config = dict(
    norm_eps=1e-05,
    final_lr_fraction=0.1,
    batch_tokens=32768,
    doc_mask=False,
)
MLP neurons of a small language model. Each row is named by its layer, matrix (gate and up: input weights) and neuron, and shows model dimensions 128-223. Each number is 128 + 32 x the weight over its row's rms, rounded and kept within 0 to 255. Numbers have three digits each. A neuron's up and down rows have the sign that makes its largest values positive.
After each neuron's rows, "fires on" lists the tokens most often at its 100 highest values on Wikipedia text that the model never trained on. A number after a token or word is its count.

L10.gate570:077185078076157158082172114138129058097114107154067097092110147148115123125068165102189125143198137162096145106190139116129156105118125143124171121193124167107135138073150095112133117121126142132075098140141132133119133089103125171056145166123111080123131175053049182152106131135132080103
L10.up570:157186070108152168110124117155161144146102065144085112141109128168099172126153164109155072162138107144127187134187142108103125149106147143123063119128085137156106125102141139075049147096101107115114123109128141098070069118096152142141119141129139132113134102096104134116069184126121121072
fires on: "," 23, "r" 22, " as" 6, ";" 6, "vel" 5

L6.gate29:110151155122105141092117145196077106106174122085185172146126150184109066162106133126103160111086159090119105115171153143123125131137201135148089130069165115117165059125084192119084140094118098125176119104159111134134095132106103165136141104165138160121114164138129127141088150150106153140
L6.up29:149181165124123135090089134124148140138078086087155173130138147153185150123097142081103104141111077181046120117128136105157120171182167144163112114147137152221063147087130179138143107142087153135089128116185102102120155118122166088123159123114159126099129129080157133164135127152108195139
fires on: " de" 61, "A" 21

L9.gate144:085122166123121154066120114065112139167140129083115128125090136116121152153119091165134105183113142092173157181137092165150144125125181130098092153112083122133115136133170164191181077101083107106123111156136106132125063185155104106101168141139160116108068048122121065097149110091179133096
L9.up144:146131098173155109098141064111117123160097186086114113141137148125139150115136137125161025200120173067173175169051102118121119145101160161103164160140137049167141121151154070087153106142088124141093151109139121117084122137157221165173180105073078142113115051115085107128138136148185108070
fires on: "on" 26, "ol" 16, "C" 5, "ed" 5, "re" 5, "lect" 4

L11.gate328:155084123096149162108132099115144094048114085082145131150144170113137173105103181103123101136087139189139161105130163140123097129077190092130147141070137146121091172145105121180162130137103150099216101095135075100141103098065133116184078143107177175093157151131168054120114150127143074123
L11.up328:183104083132178060117114097103105152121145129162121117107163101141167153091104178124218109084179066124076159166146141133112163140069127123156136164129058136126145100101127108155098112111154095144149120205098138143163098100094068127248137076131109149127106086164090166098163149113103185138
fires on: " P" 26, " p" 20, "os" 9, "t" 6, "ine" 5

L2.gate121:166091117183114112094109122091106055084108135126119127202127099198196142154154129066100113171122148092145134093109117118170142151095145159146146128138176109144165153097153056111142120089135124147143152136137181126120151141111109084136145043123106158103117141152110162107148166133121154066
L2.up121:102113130159161087114147076057147151124179155104127138177124135179094104143147176162121118095131131052132118157127186120099152128162130106122134153143136107091091130135146112113142175127189106152117097189091168146145164096124099155160109070123077168149163106137153205121208165103145135171
fires on: "ical" 24, "al" 13, "an" 11, "ural" 10, "ip" 8, "ur" 7

L8.gate646:114155138146144193143155090156131137086141108167140069151117149083147113122174185081081168151076160157100100127123151125088102183067102135122165080113183149140176144152125145153139097150106145111164136188133163098186149125130112087123186121108108196165105108120165120099074065131124120154
L8.up646:095181117104129099120140136082178109117111155106143138179156130128101127091070099095156093162144146083116058177084154096083117093101100098156080132130126137154121116149162121120092091147142128124148040181104112176179134153140123209101118118215128148190138160061131125134154101139127135099
fires on: " c" 100

L2.gate328:172146205078126104107149116068130139107086147105119125042075074121137114168150104116098121132131192146166131175112125107148139133136228117113068063118118105153148153067121159150147133144123142158151123143156156160133150098107154145119152082135129139133120094109114087111113094172127093153
L2.up328:171164123116161111107111044182142141175097161160106116130086115106095117069181119096145155092127097125147128166150105093123091183129165154136127160124089125113164131140107105136148165115130087161130154142118102051075135100100144135175104124131119156158080118136069098141164169061176117069
fires on: "em" 19, "ol" 15, "re" 15, "om" 9, "olog" 7, "h" 6

L11.gate345:121119163122105130149140106123082101138145138112131108142098116124123094064144132159239177197134099146134146094157155135114138103176151183132152220089139099078128164116130159143075154163175134125121123117158136173090138077142157173154168134108147129098090147108079125124119132141146125166
L11.up345:111156101075107155129113127117123161156137117139098052087088117116142133136086185118148115112124151169107121132122117136139071137116111083188083121066165157164116104118143115134130126132106103131129117114156136124146091098198096118150115110117166141176156128118088129100120164098151076190
fires on: "," 73, ":" 4, "orn" 4

L10.gate597:108116075133152170131108131164077163129128098132137169141148204142128103124098152088130161055120104108159124152173136205079159072117130123129154112159188088128135119080062113163107155139155172146070125173167127075135102111154089170087082079140068140160096166145114164146157085131103137184
L10.up597:170124136048124136126085128086120167123084135077173177148164132158136125113115209130143129093114150105200139168152166118103113120134205096177140137142121134130100086199088122137108062127133138147121164120152143093115139057120113085145161130157146127118115201077122181129168133101168119093
fires on: "on" 21, " con" 17, " in" 15, " I" 11, "I" 9, " Con" 8

L2.gate518:113100140069094140112120102164216150135117175111109116142180146153112175146144107129132152142100100099059171142146132118153103185140078119131139122091130070108157121161055214153151114088152119162112162128130122214170112147148159152100116072193114123111138067142105151113144115103154112081
L2.up518:109134146106091129104112068148126183095160143146163149134140124100162137128127050125076183104128096153060153141145116145081125160153129141157142097122139160119138124150107156125129131142185056151125137122106116094154112107147066140090095109156181156105111106145144178102112102097119114137
fires on: " Eng" 14, "ip" 13, "eng" 13, "f" 12, "if" 11, "up" 10

L6.gate377:148107126120141153074102154070115123175178084137129128145092132097126185191118178141134141179160155170092085168096132185123109123071131128140114133128142118114083116155095096150127128086118124101212144120123123146088165111071124123090106136116160109130059164144122172104140149081162159100
L6.up377:138138124145068102148098130182170183112090168182133117142056148145130162146127083134210088143179084122118170149175146142099134161119110139143163112150093076076193074133106108099098151162102130205095136157119118138122151138136103080161140175164156197154133134157124173125145122125135132133
fires on: " of" 52, "in" 14, "ig" 12, "ate" 6, " in" 5, "ic" 5

L6.gate323:174130106088098149147114132101125139134152112167083103113201162123126169100102144118128113102123106138138173093107132125099180112074114134153166132113161132197137130093152143119110067142070116131077143120119117094130080150132120057178125160185169147158124159167117091128110073097089176089
L6.up323:141095158205143109114146113127069129092142132144147101145128104175141063087164143112125098111115096118160159103099124129121073094124101187171168110177105130120157084125140145160104096138117109185112156131153122096123143135185133157185103109155094144134093070105119144084144093144112088117
fires on: "t" 72, "it" 10, "let" 9, "c" 4

L4.gate410:130092094137151148109012117150046170109133131127152156163102125136177119150168180100164124080135167182159098136105147140135136141156118137193134143131058130146145083133080100085102151142111146133062177153156152102160138068084154120146147116094101137208121053086111116089153120182119168144
L4.up410:151186058108101155050094127134087110164150100186146099128057195091161092160133055096089083074153183163193099130088153133110122144152138114139160118176121135119124052107137136140122146141114093135095109099164127139183165107099149110138108092118115198146168118101134101044097123179179130083
fires on: "d" 49, " d" 19, "n" 11, " D" 8, "y" 4

L10.gate88:111096121142139108091134085186100117123109102168102104129147142127121140121102146041118084118122138123103161161155084124076084112139192115127138116139084123109205087143192102166112124125096127123163111137115163139120093154128155125139114102167112202117117178200102056125123169152126093135
L10.up88:130096102176173126091114189132154140098123166091139158143116147147172105145138124133073108085106123171125076164155175129142097154116204127089092150173129097113062131071122072130149092085095094160110177099114150158196059101172160122138111138148158180105091136127124142079166099118084104135
fires on: " v" 27, " V" 26, "p" 7, "mer" 5, "," 5, "ff" 4

L4.gate305:166125153083158116111128121074115180073113173148096178083144097086170142097127132081123096086103130126140082132117156128085207150147122132072079135086147134175108140129120100164126093204183127100106164081098136126121129098109142119126134143161109124132106140138133076125101124096071108171
L4.up305:122145117145169139148152119130160111125093159080162149150121160125157147146161105062184107110138154151146121090110149139129124091175084093144126156130156079140130134104165128119176111198127143120118236122225125109065157096101120127121152167090137081132104096140118155103140080115127180123
fires on: "ed" 27, "k" 18, "uch" 13, "ated" 9, "ank" 5, "ished" 5

L8.gate45:130180106093102119123121152137087143171070148145081130145126053162142145136112168164126089130145134090145125077107129186140089159112122070180124156116143095173110133077084112123149089074158198133152122198112135121080129113090092181105144108126145161078103130156128124150089135109171163127
L8.up45:151143110065141158169157057104159087197169165141114179153109137154113111078127170133092130135140113112117142068072101164129135168091106125174077140136142167183086149096116172113142162112095118082085131155121137164119072123157112126140127168178164104138169106161087061147164121081163138111
fires on: "a" 43, "'" 12, " De" 10, "o" 10, "i" 9

L10.gate677:147142029079122206098145134129138099129111118126085128104101125128076100089084167162127150170085135199130140090108110133151186162098205112134105131115167100087115180111130120095126173146152126141149072112117135159176088121111110111118138121100134167096138105100035159129094179069117114131
L10.up677:203167083079148169146140166144122141177161086117121094127136142163104127120105133119160137157123103206121144149166085123131125107145116127164113162154122101112091091156129070124072116159171188121170046164134193105091118105151109092117161156099144128099126210118042103142137125120177112114
fires on: "," 98

L4.gate656:066111146150139120057082072119065112127139145111100108102138079150099115094193142185126103138093196107134143173165138157099157106105127124147074164140104103133076127107134178101141200116092130114104151126140120143129093133126163090099126110045176104124132144121133108179169115134126165157
L4.up656:094157121167090049125180139164183125141115121174156169081098153130176120172136149108108111175108132092098117188145158159107133100143116135120147161168166110121085133179141128149139125079089095113118115124135156167151149206093118140069092106097101089160142100097097131052135107121094097134
fires on: " |" 37, "x" 26, ";" 12, "t" 5, "al" 4

L11.gate468:133124128119081108111161139127144172160102129087099091120155110134124131123136177153155049175149163160127138107160164076152101139057135198157084100091170140123103109151144114193151140129102157108162124107104103153132130146169097112166163137106120138146102065173102128099126079202150133149
L11.up468:195135144130147181119168125069136128151123180156114093077115170072136133155066146102158084123168124106124159163113121141196131117060139151121135079078113066100096142105162166187130120163194176097148119147128127118100128151084106164153122131153159149141124092136072112115168116131089165148
fires on: " P" 49, " p" 15, "ic" 7, " V" 7, " F" 4

L11.gate698:118086080098090152099174182108128153162150179077108104150144153085134152113113151140181150128108093099089107147050087102034110162188136065175124099099124130124144087136127078049151180099146187126066172125126141180085152135135135153164114152157107148188151166121098078149118141093127125164
L11.up698:157114171088138125130125107150128189135100142132137117128141155113132084170121099133157138112151064122128172135126137112124107097153135126126108135198141145144067161136085098132078086091084114130187101099144132094137116134067165077122130157143125108118060167169084134126100134184136114163
fires on: " is" 29, " w" 15, "-" 7, " was" 5, "c" 4

L10.gate643:096163126179141111104110146122154110122149108053151106146116129084104156187178123133104134146169129110074111172091143105136128099108170125148165092128161161132193095085124093142132123053125111133103127182184167069142160151129172117150136107105170164134107115151123129151114113141088146168
L10.up643:129098124097153093131049124121115149125144164133169115188135107109140127121160158116195102169180153119161072164160166121107110118153144166145150160196110126127143138132096128118104060091156153129121144084143131141119131183108184068107144187140131140125100175123133156113121207129127196138
fires on: "r" 19, " |" 15, "it" 10, "t" 10, "or" 8, "d" 6

L10.gate131:073082090150074098124138102137106125153132132118167144122084147058154094107150133163063120151131083136131126148121120131145116119108209143105135146138085149125143126134135099106121156107135116086104184136187198087088121111095155156147189099154093133067065118189125089103165125124088130128
L10.up131:161154131147150107098113084145102184116132170145104065067077150100113150155113111127152129154129105052140132144104075125113106067097094132141124089113145072115137063128098096112147075140116118103101141175075128152103117151166119207148115128107147094114145144149177102065111125108071120123
fires on: "on" 17, "ot" 15, "ic" 9, "ol" 5, "ent" 5, "let" 4

L2.gate177:166098131117131159120135139080199158102100120059130125132172114143131175176160168146177105140126124172063108150122199126161141158174165081139145064117099131173118142161121136121062145159141168102139073173107143036139134127157150138097127105136139084083107162093116160111150109140128095173
L2.up177:163098172136130108133149103119109144151162107124107114097158089120173132158127155107137143128154104102111164193135081157111148119130118104161100110127168120173094133151109078107113090130088199128101088151138145129175124173098132084132171140110123132118098102107169095137198159140067104166
fires on: "r" 69, "c" 17

L6.gate11:160147129126129172147172093075128143096101127135120113121174158148156092146127161143149091131142195119172153165150122119129091115082162213097098111127126137111156120089140146107185146118179113119124121176144166165141124116134111154177067052158137157155091099163138148115119144151119096155
L6.up11:145158169107077135118134123113153151089153189138136133142112119178090144161077141165165127118150094051123124145128065153128146103109156131137157145099070116175135147079096162127106111095191180165130172170108094062072193090160039157171088164156186092184145097106146117062077114131154112128
fires on: ":" 15, "ul" 14, "es" 12, "ing" 11, "ic" 8, "r" 6

L9.gate168:115047152120127094119154144114084154123104158122075148106131127129197118219164140118134128086142118081096189098134062151074138154172141110155116191132091052179077131125174115129127115179150081126141142127165131132077179158101153101147208164117169164143087101127134086173120185133167112121
L9.up168:149099186174120102123152124081145123174096214159156125125093156112148053134166141123097044132126162156091150110115128152152097110133140107181137099082105102054154170122140113103125115096139067145131134081116136166124168181126139141078139090086125157087138119086164108064144129089128143050
fires on: "c" 21, "re" 19, " ro" 13, "C" 7, "che" 5

L9.gate647:161081021105142149165108090112157128110048156142111110087127129133198102106141180113178119108163115107156140112123099129131084085129156153135072102150169128174146121131098198102083205049120142167142132176125163092121128143107122089146059145180128147152114106152144153187120084111193104156
L9.up647:108138091142145093108101071137143150088180140154094160128166151108143107079127141115079105124100118102128108152130098099086131114101163198111132066114126100135122117161077094139081154150170140147073103128124143160131107120120128169107133088151161109161084108085159115081037102124158156155
fires on: ":" 31, " of" 16, "-" 15, " on" 8, "ed" 7, "ing" 6

L4.gate529:177138137121156172118146143145150137109106139145109060088109131149070129146132126167106092136104132126123181110122089177173091110094068122154160121122125166148117109149144146150171070164105187147099130168182129136099142113108170093095114135114161134119119091131156193130147098147113161122
L4.up529:214189154149068133156111064123120115121113061185127110141035086120109147156125143137176132112151071130121126178098060132128103100139098106097096117149115152123085124113101122103081106116147157106130155126136167135070139130159160098112129160179165135130141203177132144161090121151120095138
fires on: "a" 24, "ig" 14, "r" 12, "f" 8, "or" 8, "h" 8

L4.gate42:123079011138153174195161120157144146118106162121103150132133120117149131135146100101120136132136107175089161128090147113160164101166154106153069086162078167115122102109161152089081209208096137132104142129080138091159129120077174144145153099162125162128107120143126110091168107143178150113
L4.up42:150079134144111129137134123119085166156107131151096112161149116153114168142127124176134195143136130125141149125219103115130110191055113112166165151110109096143113130132119123130090125164093168135130146086128122100128114197169131103165170147072132116209164192162105110115138172087116068176
fires on: "c" 65, "pl" 7, "ch" 6, "or" 6, "er" 5

L6.gate683:156122132137097121163077114107124140174115081120103131057136089072137165076168091157071061144049095102083153180073157119096140129133145159155168122114092123107109107123107102133128161115149180148142160130153112116152103102120122116145160134156099093184119089066086130124126170054099214086
L6.up683:130121107160149117136143136169101152152086164114121151111068080133125132135102139111069107067086093145130085163164135096155099188149107105169101091096173187120082072209139132108154111147112152090139130127080136187153159060102120156132216124165135108117127072147116134122121147133130123172
fires on: "g" 37, "v" 13, "ic" 7, "oy" 6, "er" 6

L2.gate389:116139125149079141160152132164073147205131189109069095106120112182133101158158133146157121179118151079131109180104112154144086088122074198109120141049098088115153171108113154138146083051132179132084094198140086134177137120133143100171138114118122109143110121090115032121082124137154098202
L2.up389:095159144155129149161107136078118138134175095082157146118112172111177142109129059158097121120113128130184153089144080108110144096178132159125144118116123133133123115133129103114145133131157101165102146070107110174128152130117094100123130150205081099109131140081113142079153188134131134191
fires on: "ge" 23, "h" 18, "f" 9, "p" 6, "ach" 6, "ent" 5

L6.gate267:187148188046170145146140123101103097107109138092099116103126111181186119139111158130124112154101108110126117108179103090124150136135079166153127197187088100132133151113116150177142167132167133164116126115141177162115133117194103144126124132151131157127122159040132064163177164108082149176
L6.up267:211160163084151118176176132122115134155080105079186101173115098174144167117121130129149169128115173086152152106125121141153192146155127105102173093082180157156140136132191167150219045195158125115144157142129181128136095193167147151114117160065152130149146078123140117111140092067112085121
fires on: "ased" 17, "ed" 13, "ated" 6, "ion" 6, "ation" 5, "um" 5

L9.gate243:136094074093137158088183110147076105193127162096140141079129141151091130125092117093115106112142174117057111136108145103130045094121173130175131122097134138129129204091115102152145121111147124132120161124123149146167130115125126152199154099130191198107098129153149043115146133165153088160
L9.up243:104099146116098133110115179100104128159131121127112136152146145105096091150098110117116134193113164120132105144100072098130179118109085135189150180131120105166190190130085111106153161143085136163117114120119078143146127207149164156138083197240165145129075161097128121156126123100099157144
fires on: "h" 20, "ec" 17, "w" 8, "i" 7, "t" 5, "f" 5

L4.gate140:123156094088113150160139125059153077110096093105161089059141169079129122114098116182178133096132152117170148141103067087133120072123125176111089175123122113101152169117160190163156146150095149159143139098143185195123043146155122125148181117100121100147087177162128157087176084094102115140
L4.up140:132140110146136080161167156097166140172134225076186101166180057096109126123097148163145118128096110105139141136135103107076130103140157133124093099110141062181110164122138143153186103107067146084123153163164154170147136141063149125107139064168169134081114139104155142118134142101118103094
fires on: "oot" 17, "t" 14, "ak" 9, "s" 7, "\"" 7, "am" 7

L6.gate56:098123106097154103125068076117096095118146109174158133165091144117092131185131152155088080087133088120101125077134140110187139099149140098130117132134077134129137150106096132112165123095164151086142060068176153137128163106108125141110141141152110189135072069053096098104091169091120074085
L6.up56:133113117084088171180111106104124155171149083125152187098106114135150133130200210171160167124137129075128165142050105225220116175114126147169142163154115131145096170073157115126092136134122077120118163170140077111134121134089120109158145131157136136149119126067126132153084158154101158132
fires on: "r" 13, "|---" 11, "ons" 10, "|---|---|---|---" 6, "ri" 6, "urch" 5

L4.gate329:070183148146183115137135128136131119131090161167091111100165122109140107150130076137110136126131173185141156070115160173061130100090137135151123080096123126169083163108089127081096093106124105129083136155080167103168128139136101116112137119156142151168050166123166124152108160149104135105
L4.up329:141123173077142179116133101097107083144140134115163130205102153108186152158111136157089148113128151128100101097122120112151078047110142118160140094108040152148112122128134183121114195070075148143039116140155147052122172100113126081145113099153056114159100162115102113105116159129112124178
fires on: "s" 41, "ing" 34, "ch" 5, "le" 5, "ed" 4

L11.gate401:096067101110086094106153134128155127120156121169045062086182142102191105100194163193153107182154108147125160135102129099127116172129127130211130157115139135144101151089120069106151131153139104090163174181086163115126152110122079121146117123087132105114057152119132099133115128150164140118
L11.up401:151129136203164078050113127178142114102114142119120143101105138065070097113200141117126135163149065099132176134155080140096111178121081158100143076108166141107121052153148108174117060142111173188093161126101122114157144110173172070176153157195099101115201118148117105123173127092158087112
fires on: "w" 18, " ex" 14, " ent" 9, "c" 5, "it" 4

L8.gate564:137128090164140167103104121159103165143083134203124117115102123165186130147122180162072142083146122152178137135130156110126121197095091042129107111108144095133095175124087169133146120095127105105076094096088139099145111151133069164163124135145068127111078125154115113114097071148124152198
L8.up564:127128156143151146124148152175098154129201105115114114202179175084168181109126190112111151095122146134143112088138053120146123065157150114097111151108156143130036123059181157145151141055164141079099105129097113083131160152141131118121089115187106151184127186155132101149135146109150172130
fires on: " Ch" 28, "h" 12, "ed" 12, " dis" 7, "le" 7, "own" 6

L9.gate458:138089135105115110136145125142133119120171139118132124048086173108109109178122145095077124095138087143084167172134053139122141142163185135120110135112135135159115088161105167104104118149145190161148121182161136130109112137138115104097114130115091112186154041150119100129121093090154156103
L9.up458:118105105163126158073056138192164114142118165136145176066091162063118094106103130090103081136174115111159124149121137187164101103128120119070127101142081103094125099117100090100079162155110060146086153128181153125072100099090099109113072150130143131099138131118104076129110144173082081077
fires on: " d" 99

L11.gate265:154104100091108095153165107101141179092126119101087120202120137138108189153142162158113133108130127145119070135138134104133123139130136141152182102094135101139090075134175135173129158150044095132117086151080135105078216183090141190177094135092111166128066143133065089168148111084124126076
L11.up265:165177060128166151124132111113089120158129160188126156098162107130089114155140095114122172113140106059161184140078131169123137114112101160115136102093104112151076115070167149209136102148109173137103126095109129152174172149084065117138123172171108176134153148103124171119188111152149147016
fires on: "h" 17, "l" 12, "pl" 10, "1" 10, " b" 6

L6.gate375:152216157140140111114091177124153136091143078136116140100101112132109170177110062097146184135146114120111090138096086127128181106141170143109136152119144184139134127092179130132130088107132112159199131149163187129136153077097093162185146079188151211146121109162119146109074152087172138167
L6.up375:107154167110107106111128051147094112096144148108148111129109157126094142085124180103155058125091127149198119131077096137098159087107117123168104167131178099133114060107107097119095075184133119170096130127121119072125112123154107096146130106150163120039124130128136185158137164133057103134
fires on: "t" 42, "or" 23, " (" 8, "b" 4, "ent" 4, " " 4

L6.gate150:095096100050101179064120148173122095158137107114116160092133133128147121126112149115103201137103147081136115151121156076079151097146180136129135130119127113132175096177060080098124076122127102086218130206116087121087120146141168085117063143173115175119115141103153114114076109081151121132
L6.up150:097177100092118098147096121115113124218123178143106099055143152145090099124179118092147137168098145108078129154105123124140143148122198195080075129157160107189144120121103117155070105120063085166110163073131136130146139129125133167148165138081160093128124151159160164081103115188132119128
fires on: "-" 41, "ir" 11, "ur" 10, " sp" 7, "A" 4

L2.gate291:164092066123108088145103106122160096094120068196106142167143208196096059176129128097138108113193137143071098155153102121172120108135172128113114205129134186125068122153080095140138108165120121103161216154124131126099107132120059099117154118094096130167125134133056082154125130105057100096
L2.up291:132159113094058173149162134182128120102088118164115148064184135115147093052175108123155125164146122170069096108079110082155067075156077141136040174106193162119153134148150162100120133126118116109106119096116103118097113137135142126111135136195113135102143222180172177111129173106190091080
fires on: "n" 42, "l" 26, "N" 10, "m" 10, "h" 9

L9.gate699:104211035115181160124176193122112092128019105140102095160086091153075081152150156098141127143128146172140128113151126101166185151129164129148106128141121145084170102079077115147120172167112073131143090139117104166194135115095061114173114089132109139109127136121078128090156117114090137176
L9.up699:186141155069151098197159110132101116084095112124146107099096143142073172157085193077129162131132081162124124047127112076060158116164121088098140141144137175122138095129143136143102109167153114163065183137087146158104131156174139125125149098107135173081169107123138108129152125069116137135
fires on: "," 48, " =\n\n" 18, " in" 5

L11.gate254:112162067100148150138127145120079135117152120127126167165105136155186118127109103180156142182134133158119096217131145078112141176114107089150147154059101111114141170119147150161136130164097138117125115106065161130155182134119150077135145212120160088144184163136167090177107109120162112193
L11.up254:142157137143121133152196225151168159128144176090140129152089153135134127154059112154131095093142135150124078162128123172152145155112139153103139137165132148063133168124151132147130110111123133172162104155175074195153096125138156094165124106097142164065150132150120090126162146179151168145
fires on: " P" 24, "97" 13, "ar" 8, "." 7, " " 7

L11.gate4:136102153119131129122080020124108147107145157102097154149069123138083124110164110124117125134111142146147141083122117156135116117119097146168095155133104113136116099124098086152124150145153130121108095125163149070119112137145146175198122062100177155119119111096117078103064097112104111118
L11.up4:081131146123145119096099085102117105094083147089194170123154100075136080142115103152107081162109169100061111125089127196082125169170106131137141140142111147134119161080158139137128060157056147087122152115169169137171092184115071126133125131129135108132155060136139069119117121076078091169
fires on: "," 53, "." 24, "°" 6, "ost" 5, "i" 4

L8.gate389:078088109116180113182155118107137148153089123162079185164123182144118158092127125122055155127049153157153170181141167182126148075101124155188131094154142136106155104140161152154107111115143121140122090153139125138117123125117175090158132076117137211138075095110159072072121084180099124118
L8.up389:156136118144137128115090168089073213120144161144108161106059201166157082098149142113110140096139139122091183160149072138175104135088169168100157131152173116118119133132107089133128139134105194099113098122171110121116083152094184068187099148180141154130159121120095130118093142110067090139
fires on: " v" 17, "v" 8, "p" 7, "b" 7, "ong" 6, "c" 6

L10.gate267:148097114164145110147162167116064125112171125131145114145121146180133147117131110092156136187187086113084125142131163164097115097159148078165196095123137175182078095089083174129155075074059096170114133163074164102124179126135118089133123112098117082126095132151129135104121175123086148180
L10.up267:123191162133144122049112098115122141183127134165133126161160096186118108111131099080095096106147132135129127035118116136159118088100188144193073181090077112135128080151048137136157164102124157150096102148062121172108155105168114101198113119137083145140133127169097156175135077137144121134
fires on: "ing" 12, "t" 12, "ed" 11, "." 8, "ong" 7

L4.gate174:151199143142130117165164097105095111091124093179114095156170138097113125153129130111133110150110150160117122139105100151113084151149150143132094211174143192103140129079116174110168172151165121121121179083108127142091154125113095204098095127143091148105166123087037102132141111117130173114
L4.up174:107124184147082166097147100132095102114203138115167119140144126122108116140154173134099114166136076183140132108107158084097145092152166121132055178148140204168083133093168128130109160133182088145163127147113138094102092148093141117163086162165141157137157159072122108140146135128137125099
fires on: "j" 39, "erm" 27, "l" 11, "m" 8, "ann" 6, "by" 6

L4.gate396:105168078163086120141110134131133144111148133112116096126110126161160160101122153208081082125110091173155186137131106105148100122095086062139165179108151150117132095088072156148137070163182122117084116158123114108148175139146123063082079071132152141126091128142190160157123082060103163108
L4.up396:166104168175117094118130148075103162116157114135130125046093165076113186155101198148166131088204156161092170135178164111186183087108166124167102149116080133163181120120129175130122127121190135047150152157096135089171161117150173148150087112173097116131109143168124132168146145086124176104
fires on: "b" 23, " of" 15, "h" 12, "ain" 10, "f" 7, " in" 6

L6.gate337:206120128137107146113164114137156140129064115070165079161145088134135105108131116195123136110135083148117176077192169105131130143101175153164164163094175115125121189095090098117163076116131164136131140133125113123101171070116113134119114122145150134133133145115133131081136105145090137128
L6.up337:146072119167101165150120159118110128101081133092153169115161168087115114143161095074081108055103112144158136219110143123145112167131065118161113149150126118144095140130103104139023149119148121214058063105121144106156144164110136109056129144147189112123143080141151099087117162151082112159
fires on: "ed" 27, "ing" 21, "ard" 17, "ad" 4, "om" 4

L4.gate123:161075114091094165161121102120152165104145052154132095160138145150119107174136105150144138112131162184155114103104126109102084073137126162164124176152172162132172136105122075132173143128085120163157083112118132147144110122105063170192079157097179168124090139131116115149118186117196147096
L4.up123:140082130137105073092147070060146127079099079137132152105175062182183115085092107097126146188076134205151191125053115100141179101140150164127127147158108150172104106137083144111096055163154166133056123165084102105098151193148161121146137091149116121112084179172154135157114160076120098136
fires on: "ent" 17, "f" 10, "ur" 8, "le" 7, "on" 7, "or" 7

L6.gate596:109145075109098117134160107158150051193114141172127130154125141154140103171154113175176130140076146195117163101092154057076152143139122108155120114191135152152138123104124189099127138114076111113059217081171147185104141133106118144141098138194149175117125202149119099144118123066115142113
L6.up596:139172121051105171105082144126106128141153146115076196158119123095101167173082111126134155131155120201177167097085074111122125113100112125109110075155102088172112133136093102134063086131154136139114109148168151124160094104126136138094109126113146096165080192130089063156173095116085099102
fires on: " of" 20, "," 17, " " 8, " in" 8, "port" 7, "own" 7

L4.gate487:099139164110133100139170083124109167105064183179112082129106153119168162188201111137124087112124102113146124170172108061066133145034155127124107183127163140098146140114070099122086125090139149141113125163134159025084080180124101151116087089119130139135146089088103135103137105168096121077
L4.up487:143119116143108119152145143098082137079146081090129098147153161131195084142151098196112086125181085105129112194080199144124132169115123147144151117166126174150183101130081068085054091160107169130123104131108192115101150111115099148098137087115147110144118123146117154079182120115120173119
fires on: "." 21, "ed" 18, "or" 15, "ug" 14, "ig" 8, "ing" 6

L2.gate43:129132135177107135093129215096129084168157144139147165103150116174133149148112115112135096127179117096070164154159161106139102160130130141156195149094121145143132143109033093125077123106126156080137139186086122129122179142135096133121133092126121153148154182146114144157114122103125107085
L2.up43:169133115131210133135131157133107096191171147147129145186132095146129123164163132148104145154185097133060118152170110175156149122157051093150179166100161124162136091133156126118129163099140189102137108136135102150214106197173092115136126102149128174074053152111108168088113085131104132156
fires on: "ub" 16, "r" 13, "ax" 11, "im" 9, "g" 6, "id" 6

L11.gate541:054130149124188089104107131148127202162109077131155113126134089109192131166124131132097120123089102118130141108105157174148128120131117113174104140131091140151153118130071095083168157078151104173112103130172150095137141067134141166165189066149139090080110115071164141123079126131136082137
L11.up541:173145090104133085099146127178156208178118117073137191143119086088132119057146133112158158133112145084121128118109092233149054136089117164158160133110148146161140127101107073096155077143111131075092146167107166162114132145104137156139113136112151158202131131147099179135123134098111119115
fires on: "i" 90, "ri" 5

L11.gate674:147171109140126141103134201110162182188095105157115090128145152147173109106050151113125131153123147093131146108105153197125145133121118075151146169127113141128119145160105089106072091139132126149095134173171133130169170142146068187113114154127162211160149098085102128103108108085137140116
L11.up674:133127114083137075102098163111100164143077140146185114151173166122141111131086118095177162100135127094112098095138197164076094117152148102155154133166125089134110096136158119107090091082150179170118107115083153154128120107215125140077146156153156162122132176080169163144187158106060122179
fires on: " C" 31, " c" 23, "ce" 11, " l" 10

L6.gate293:122137057094137117174174139141145076142110205113135152151177149158132106087062155135117100096067139157099130071163179105114165165131148115114104128176145119122188122099173071076139140078098153145146168181154174171137091120127104130146134159059111145125129092162107128088137151144094153140
L6.up293:159084104114099164122103166124156080158118093112086126115150142078088111118153142116207177207165095125102122129168150112100179113120119112100081137157105142166102078153158065168192102149107129135118167094159154148156126079117102113168134174077107157092092139125146121159111137131092135169
fires on: " |" 24, "," 23, " =\n\n" 19, " is" 11, "\n\n" 6